Part of a small language model's weights: 7 heads of 128 (1 for keys and values).
MLP neurons of a small language model. Each row is named by its layer, matrix (down: output weights) and neuron, and shows model dimensions 96-287. Each number is 500 + 40 x the weight over its row's rms, rounded and kept within 0 to 999. Numbers have three digits each. A neuron's up and down rows have the sign that makes its largest values positive.
Before each neuron's rows is what it responds to, as a language model described it from the Wikipedia text at the highest values.

Incomplete word fragments. Opening or middle word pieces that clearly need a continuation, mostly names in tables and lists (Lou-ie, Bou-levard, sh-opp-ing, Sn-ow), plus partial numbers such as 20.
L2.down200:503585493510512470531529530457496451457485514478544520428556544557486468500490541493406576463525553540472472546537552456554500504477420443509468428562518530517484514500515511495589534551528472492484516574419488488509514441545504469472478558487483467580491442501462426479431529543458488524522513494479499509540542437585540513451514430496508463437486522511451604554464480503536538494551459455535514499502587516433535448535503523490460537548389452409513523523514485477462511451504509483428515467517478409489492462461525523552436489516460466509482554542530481610464469565485486509

Word-initial fragment pieces. Short opening word pieces that begin a longer word split into subtokens, especially "di" as in di-minutive, di-agonal, di-aries, car-di-ac, also Com-edy and bre-thren.
L4.down1155:527451496526542528483435483497503442482495540504500502478482504509518419438569524421473466460428465484556540476520569474432526499471486539572494500463464546435488541564434453541488466445481525516461487535517487460536484450442509503521488551537513504477523508466495464488533521417546527434476407406445543558485495517507512422465474447552517553528575470490521547523488432559491484488543507481565503437492533444506480562505481463491585438532530523533474452538470491550491465555459476536414539545515518541425418521580473454566448463511560528514523525512421494500428558556566373465

Delimiters after table numbers. Separators and unit tokens right after a number in stat tables and infoboxes, such as "| ", "; ", "/ ", "kg ", "km ".
L4.down1913:523433556450421486561519465582466570518490518531542483578531539480449464552474550523474525501430442522499444448493527446482524456597464504494464501572542538495569517508560536506436588475559532469489503573473498461496572523464548542487397411488551499439555531485549543510499422486457526512472521484511458512476470448479465518515547471534514450470411506532440540492467494459519566502515488541557542457559531547451489489519554574507424502533511426505479510483446516458502438574485482457503469505534465581496442474482448461556530540495451433457582497525508542483557460532578484429

Surname-final word pieces. Last fragment of a multi-piece surname ending a full person name, before a table bar, bracket, dash or verb, e.g. Tur-ner, Kenn-edy, Aqu-ino.
L4.down1712:502445510519539506473540499491484453513513433488463421568555490511481489467448478546465518516566545486446486549497567472472465570528518460497481539484454476510533509564436576505526503486404479501495532486550491467432519498469535519533475531544564529496486476495502509508466503395469462453503462494537532567412410510456414441459462510489504462468475450501488513594589498432483499511498569530547491570513536430499523516511504517509486493511408444470512495548522521405530523487481484538457553436508543426468474533501507553536583512554471508499493416521545519566496502451504528480

Sports tables and names. Tokens inside proper names and table cells in sports pages, especially football club names and statistics rows, such as United, Cultural, Cardiff.
L2.down1077:503452473513524527503495534433511535437483495462499488454539480500492509470533479523551498485454514489522484485533446469413507503594526519553458575546565503527465487443441507462482497554491505494506484539525407531436514476552471471546551510468489535526552516498505540470492511510480455525436498480410501518486522498528550510522428483453570518538498586445493446525519491544542442488455463469514496496469458466420530563506542514574538531515503432506490524548480488486461499473448495505506568434473494551474486462466443493519624495579569438487503522444474533445462640497581493508

Quantifiers referring back. Quantifier words that begin a clause and point back to a group just named, such as Both, All, most, one, many; also auxiliaries like had, did.
L2.down1370:516528582455476431528565509438503442479491494563523493445509511593482508506517517513511490534441545464418463499490518495539553428545474482509459519507508517445469537499509536481496611496512487521430473521442492492540531475536479469475495439476521516504536486578590438504502515527525530506506520504514492450433502510466459550524618485532467525513565504527484486527496441506432515503517526568507441473518562501469527458525501527543467523546434517470476528487537541563458435465579533511499537464441462507531525455517515518505480557602468456517563547542497513462440513473518481439

Predictable phrase continuations. Mainly "age" in "at the age of", plus tokens whose continuation is nearly fixed: "a number of", "as well", "Pitts|burgh", "Si|ber|ia".
L4.down1159:462549456472574510530487464431495457442540529468510497449541490566466533493434470539480535531496472514486515504555491567542437436433497543558530471485504492513575534493445518424511541530500450471464503426562466490498587495520485483482563515447546520438506506530663525454545401416561516542480541489474494568387395513454496438525444496449528486497555511462540504479528484501515535551512445509505467564462504627498454459580478511497489526529459550490506516575465486425478524476491517463509538513509477506511524523459474484563505571512543459445439474533464530478496406431477517517

Predictable continuation starts. Tokens that strongly predict what follows: the first word of official names (Public Works, Federal Emergency, National People's), age in "the age of", and word-starting fragments like clim, exhib, bir.
L2.down1854:561524407440528475471451563501534467442603423447513452456536507501510561508475500574532510513487499504559519562489492497442525503489502487511544538498486566468497510549466521481485533509456560545553497465473562476465494519522536569488480467522491466538486506453453512468541465443502482548483505556424551488517504540547470563470552536503459472524534529470486482474459499457568462472527477502494461581578526499518567495512538519473509470521456583503513409508470497558472481459561514550495474501467484489446448499581502541514476486498439564515604473501511464501529431454526501444

Football club and league context. Tokens inside association-football career text and stats tables, mostly separators or connecting words right after club or season names, e.g. "Cardiff City: 2012–13;", "West Ham United |", "loaned to".
L3.down959:515530580540542407529415487535447525449512544463469527463436558569543495423562512483486455520515529530445548504468496461493484505518503613532497461446501508508459563502496483460495436581534560422431490523515447594443472476529496415509556479483530491535505526394476516445502436450513499526478524473499491504532512511526513506489531548534462490492542528465502537482523460479522572558534582490482488485472521486409486542548443452465548585550572482499507603529500532522443538565480507508513524534493461449492505468525494458586436507514497450437472476414487526442485488520481534424

Name-ending word pieces. Final pieces of proper names split into several tokens, mostly person or place names, such as Morris-ey, Clin-ton, Les-lie, Meluh-ha.
L2.down358:465553506558487457503541532496551485474515432476497455478484474482468521495467482447496531558553456457468483493485477440517609492520527500451573482480540506513503473484514562516550466464565531448402513562427536490499476552536507447497532534547504503554447476503598435572495461503498479468471499468563441580497472545458419498489491566459452475409567513469485477476480524442548515457517489515502552501432481487565560497466512504525466552517474480518495545424573564468456514518497516513498476510562482520482549554497570625505494497483506525535487502432573591539463553517480490491

Media production and broadcast terms. Tokens naming or describing a film, TV show, play or broadcast in entertainment articles and filmography tables, e.g. production, episode, premiered, Broadway, HBO, miniseries.
L4.down2208:499552508446515520519492536562441525526574524490468469487534501559499513498469497469477531489515474511521551466484538524535470537494523492503503457527483481493495484457488474553504521532457506428507487454480497562473566509517489493553566446536510558533518488494428564484530495506591465481482553413524514499512480489482490533448481525464503500502577560578539477487500539537450517479540534513480529469544523490480564424531458554541471489505472514481442484471513404454535559551524510545499468510556536484532479483489556512536462520413500549520551556580479467505540578611517521509

Line breaks in tables and lists. Newline tokens that end a table row, list item or infobox header, right before the next "| " row or "- " item, e.g. chart tables, track lists, gene-data boxes.
L3.down948:502553457522529517502484455475521536526413459481474528456498514565497434522540555485539474541510462542466519543462563487567453507574597497569502512451559633494496506510455451452463504567520564475526452452453529489483493419539442460588528524519480458464524504455496499475491518501514450521515497481490497487499508449481465556572498484523557507441556438455463532461554462507483439508532437485520484530459575509507473485462527537532532523518553580484467519460506520531510495509462483529488559463496523535529513487495550509516510510514534458537566470524474509441500559472508432492

Fragments inside foreign names. Early word-piece fragments inside proper names, mostly French, Spanish or Czech, such as Lou, Bou, Mé and the accented á in Dvořák; weaker hits are the final 2 in years like 2012.
L3.down286:537551461465538471514544499514430492408548604473469589462530494554486479436486523440410503418494550431444513514500456546473522518542474498496444503533495515507513477569449500510501568519517458519475511516466539505543510516470560575461494483459426507440554483492467538448497488511531543551509542535486453500518514538511458418497475478454535525452535491463558494574493577482537504467490504462560446501580538579468454460516447445521447546567530509504467502460494467514475526468593475480488478470523507429532540405451463494496512457538573478467486417530491443507524502484544498469

Word-final piece before boundary. Final pieces of multi-token words, mostly first names before a surname (Harri-et, Jennif-er), plus closing quotes or parentheses before table pipes.
L3.down1210:458502503535493479539489566515502576553594505478560524534516507451581520524398525461461572456541508518520546463524500512527445500500506503492528441491534523494526478484509504443485496515448498471533515582501492511445499486501483496462553449511517455492563548503568511525524487532415465471453496480571431539537444508520509501584452534492561367465484485492500462496423580536550495438458495525529542562486570472482493531446535479459449479509473455461446488395471491536555462497446422507464517480509478469416542429490464502550499408512506443502478518477524442472447504500512563493

Table notes and scattered words. Mostly the first word of a line after a heading or table, such as Note, Key or Colour key; also "most" before "of" and "Justice" after Chief or Department of.
L2.down1872:466427439467509457446570456496518486616542509509477529442517539470566459470529523484493523612482531538356437495506437501530480463558490535490550502478482508532498537524445504551534445531538454485494519487476518480513519561469449483484450480562491439459520537508430465467476537521507475474529483507472490507499500541462511522554548572540512469492510483486490466500526476563536513518566515522430558438465478557537461554499466522579556529487514478531603511521487525454447509476578522544477536515544519512540536492490435516477491475487517457487519436519587507559463510524541500447

Before a number. Tokens directly before an expected numeral, such as chart "number"/"No." (peaked at number 43), "age of" (90), "$", or a time colon.
L3.down504:497577430500420490467487448418542412494500556513499491483459491545452505480496559564473490526546621499529471482463484463431409476503496437497506482525464471452491507522517533511499484486542464517563493502474528499485440529429518479564431435491427454492540517480553475491433456480535410591468465547519518515453541540517497459506515511508484478473540513522484439460567431513488447505529506517482464476529421480482531481587606457554478505418504563482500516501451447491480452473510508536502496526462446458520449475528443513568510516501519552461480499557495442496526491517422543579

Place-name endings. Final or later pieces of country, state and city names, especially in sports tables and biographies, such as Ecu-ador, Costa R-ica, Hung-ary; occasionally word endings like inj-ury.
L4.down2352:512503497508542487513500501441486480485520485469480510463485585532509535500551541504553505487487516513483528479492476527535556515507497478510509502471478475536530541536512522482498465462529438457497456482515456488533506527497519541534511522424551505497438565520443500539503418471486530487512497469547530533504488509523475542513575584507511479542578489488524523488468479477568554499454531501466483510557518544424505486462480502589482522530614495449447494455485461474509574433461557501560516518484475492493483481405508534547589495446475453492492460501478510541506537480490449553

Broadcast and stage media terms. Words naming TV, film and theatre formats or networks, often word endings, such as series, movies, Broad-way, CB-S, program; weaker on table pipes and quotes.
L2.down97:517496489404516436435521493509445510445497529548426527478509446547508474485541506521509508454532549489463527547458511536522516469480535519490509460528497465548382547473480590468525460483524472523454492554482489494459494477481514420553562460496500568515591458510463522433538531529565513438496509554486483538530496522488557563488508512489535466476530490456551456479437520509446477535404464522475516522507523488574430526464488452510409499527502395496515590576459490472495473490454561583536553419529479490486545427512490512453492472527473506506509487605478483583502437443476497464

Line break in lists. Line breaks ending an item in a bulleted list, infobox, or table, so the next line starts with "- " or "| ", e.g. cast lists, year-by-year winners.
L2.down1374:459652528495511458478482527508475507477500463539534548546524574474472468536509501484546521552531480578486517488497530484544501556533484471457484517441465514535563433549443527498422411507518600443553501479423474520464558487443466575501522495488527495500486502507446510426477525484462541468520501507488417490448547563425497493545531469563429432439384521521500544534552475511495486451542498557477468530497445512520466516508500599568444524555482505483419530471520555435471505476482550494495483501493471544493469492571492500552529560523563491456514497482460448475442526504475442466

Quantifiers and small numbers. Quantity words opening a noun phrase, such as most, some, two, plus bare numerals in table cells, e.g. "most papers", "some foundations", "| 2 |".
L3.down2001:590527532511552549467515523451569512562479423479557528459482530509543437507525546538502488473525470506526473473468460504506512462478480442526530500467447478518485447462428467499444518431497462535466518479503489529487516523520493530487536496531549447538565480525493473484502483428479587425488518537539439486489543452462484528545537436508433509537622530511601451510509526523540512489468508516581541500475479470479502568494537463477510438557474498561537474455526516493512585435507494571488467475451568446522418505534484518410486454524432526456531516522553461434478455538494437462

Mid-word vowel fragments. Word-piece fragments, often vowel clusters like u, we, aw, gu, qu, inside names and foreign words (McGuire, Asharq Al-Awsat, Raquel), plus separators in tables or lists.
L4.down126:498528481516480441548463475423527459395531549564514379496463527433536477548488432538557531463552513485411509496490494543540461444509491492444522445498484476511571491483489445555454571617456515520483482529439515514546460434471481532540468553489513502529492485521516462497544512537534534582479615489510498526520482413505514430517510539542495524526465508465450530503593517534511522517549494544502571435543507489503532469589531541558526508542508487596565439527531528460566422516526531477491526533495490483497564529498455522485444451463465522505507466432561467452542458533548503461

Word-initial name fragments. Short opening pieces of split words, mostly capitalized proper names and place names, such as Si in Siamese, Siberia, Sioux, plus Di, An, Bo.
L2.down560:490567493503409475507478493484433452520392523442463469512552517426532502498486535496429519468516470474530438573477526607492615512503524450578463495429510536521447490505470389460471494546505463419471481510419532504459478464536508554522523526454524514531425495511567504406485513569515492484538460473478413557512433579477542541458565532484449503490505507507586459426486451518472536521513414513508532492521445484575404533456428505506498469520526475543475459528452489518553571484522488510436467526400501513502536488448486533531485540533502494470492519461531495519532456458532475555

Word-initial re- fragments. Opening word pieces of longer words split into tokens, mostly re-/Re-/rec-/ret-/reg- (rebuilt, recover, retention), plus fret, disc, ob.
L3.down2284:500439549450493483502445494503474446509482533455501506472479543469545491474440515470534504429459464490493511369538462484443494544474503525538407505498419520562463526563476519496433556474566495474418523494493504481466490506502502503465461486556390538521515480549473495451516497484547523507498460429548486505489461533588529472483553405453462533411523500481495473517590505552474456506440463517493469576532545446424542538597520489491449445519502555430477520469525522511549434445550541482458532478491463507466496538483512452444535515540499485495516493453443522556490509501430499512

Table/list structure pieces. Separators and numbering in tables and lists, such as row-start pipes, "5:47" colons and "12. " markers, plus name fragments like Liz-z-ie, Anast-as-ia.
L3.down1730:561508481513497539491494501471490509488487497505472459538454506436557548447465550493465467433540540517465532465534549540500498526591538485503587529486493509522541537533494445595540502564508539450502476557514454488484564557498485538551554552536463475548539466541564433537469505508420471489438484483550421503557495541453502489524518536532393556495452545510476486480444532433531468500490483537495521487628454470383503583462477550502605549602420530535522550520485449488549582502501463504504543507465510512513470589454522511427542522579545544535514536462523465509466473439483511484

Word-initial incomplete fragments. Opening or middle pieces of words split into several tokens, often di/Di, where the word continues, e.g. Direc(tors), kil-omet(res), Sen-eg(al), Di(ploma).
L3.down1327:560585512513453483513513469532518452539536518518527448502516530449509564469529479488512479428474460539528578476510511522514434498489443473553479475489551475516457478482479447575510521455488437514435499552474495491546523495563480461531514590523516529519457552491505474491488533477421513465575368478528513534500483474488473542477491568576470543429505462583498472558483479520458502501460530486539516482474499457495602531498515573486517471485469451466510490467489503494442503480527498540471500468486522555470526551494502565478438478462503486584456570510493565520508581476533458527

Final piece of names. Word-final pieces that complete a split proper name, mostly personal names in tables, cast lists and credits, such as U-ri, Tul-ly, Larys-a, Tbilis-i.
L3.down369:531565525533467482502523518538519468519461523492471485487490476481493508499499482474507514471536559455490477497479505562453519551511499484540476458440455450470424512512534535535501468537494480403482572440501474494469431509460473508447538482460503500540563530510577454454470527507516516427446467485515440534482506538527521519533453580480458465485506478517494461529495513497478465522463446475561496440525471530510450532440517505548491528501464511509489478430453468494451528463519511483396499525513536541512482542478440469544452425520578462546480558476514501467408441488561488519

Mid-word name fragments. Word pieces inside proper names, mostly people's names in lists and tables, such as Ro-th-man, Mc-Laurin, Hea-ther, Debb-ie.
L3.down1700:491527485516530462513525497498496464444467547487488479519472450492497518447534523493476501465516584500485495442544450512543485568449500504489488429469466545511462524492515488540514583528468461440562503542446515391489504468545531568468461535504538506538496523534525429530525480471509516581451503442544501541544438564461518505497509464532533581499437506482466445522592524452491423467527481419510493487456533470517508498479528477460522555558496489533493443501460479555482453476509487496507466443515461544568519495520463513632446580494576560525588502484476512467503476541421507489

Wikipedia table cell words. Words and word pieces inside wiki tables, lists and headings, often a cell's first word after a pipe, such as Party, Canadian, Ann; weaker on mid-word pieces in prose (mobil-ized, acc-essed).
L2.down1515:500528541446545527519481469466464496523506438499532489490584495457496532494515484484518482502471573530457489464446489481477454518412468473529522448505524554550481450513448565534502562540487540470530542478438482499442457466485483485536507560512506557485569478431493497451493507451493526516571533449512473489498450544509536485490524457508507480526506532518481434506543472528533468500424489434502513541517503518461479450588447488467440568492490483450472472512526543521514471589438517485440506519414503528548545476584484523529521503518501537479492477452540495489495494563536461572

Performance and media nouns. Word-final pieces completing nouns for stage, screen and art works or events, such as oper·a, TV special, exhibi·tions, plus some stray word-completions like simult·ane·ously.
L3.down1685:512443589540481453419557576475470453505491517541444566485567560474515416483527476483483494516561490516564515455465446456530485551482490473530502568504514504496466571523477476531451442542493475548473510570446466558482513536470590457485602496493490504572450524478480527429477497457489479532501561539467552497457498483464573540515472480528499503505535526491468477473523461582539502588457529453582413499512535556434525513514469499525590571514473498534498542545493445498487448524473521534490496557523508482573529467451574454549488462507424513459561535548496547537598509494544493523

Mid-word name fragments. Middle or final subword pieces inside proper names split into several tokens, often in tables or lists, e.g. Mavil, Crowder, Cartwright.
L2.down668:478446444481490552439538466537593462552516525511441467474519531516455414467565499485572534530475519546414442467452481513515530472477500502548463571559473508511510471451488568453519488516534496460542423535464438377481473523446537442499468452461479567542492453529489468507517470564532500503540485412394548451537467470511495573509475491497422557572506517531442528452530478531485490453479488489515418568511520517477462492459497546507496483502505465521536514514476475405525591471526476550472539493503474510482534473509515418418559492510506519516519536447475381517469545578507546549

Foreign-name word fragments. Short word-piece fragments early or mid-word in foreign names and titles, like She in Sheikh, ber in Obersturmbannführer, ne in Gneisenau; also English re- and hyphens.
L2.down1453:542474552503479429493543428507446519443440513456487543488433533488490519439503536484507463448451511510597481535495452506536471465450520554532568553508477564512484516445489479438443588484469567508428509560484583497436556531517492464454527443561448510554490524417426474528447503511611497458506493482456495544497553471492522488477513493478466536461537532470554534451487491440506523481480472421501479447468550526409418462545486478479453559495556482553550522437486460479551514478545401469530503491538481419474454483468466566536546584416508477459506487485496564451504507464497448506

Mid-word e-syllable fragments. Short word-piece tokens ending in or containing "e" that are split off mid-word, often in names and rare words, such as tri'be', Cos'me'tically, ab'bre'viated.
L4.down1403:491489446480452472483507461505553511480498535485504525496529542568483480503493443499508550468525521498463554605536617427550537517469572496550525436485454493526451555490525533464507493555518490510514456558481519494560507439545497494523473509535492553461452419557493527491441452472523462416446465477397470510470535515471539460507541524531494483510438563432542494461476460499521488438487535557560502449543527452533510455510532486553502480491447487503590533484469546481517467460561492469484514439536524427433486463516476516504578523479473544511481449492556479459508525511568501555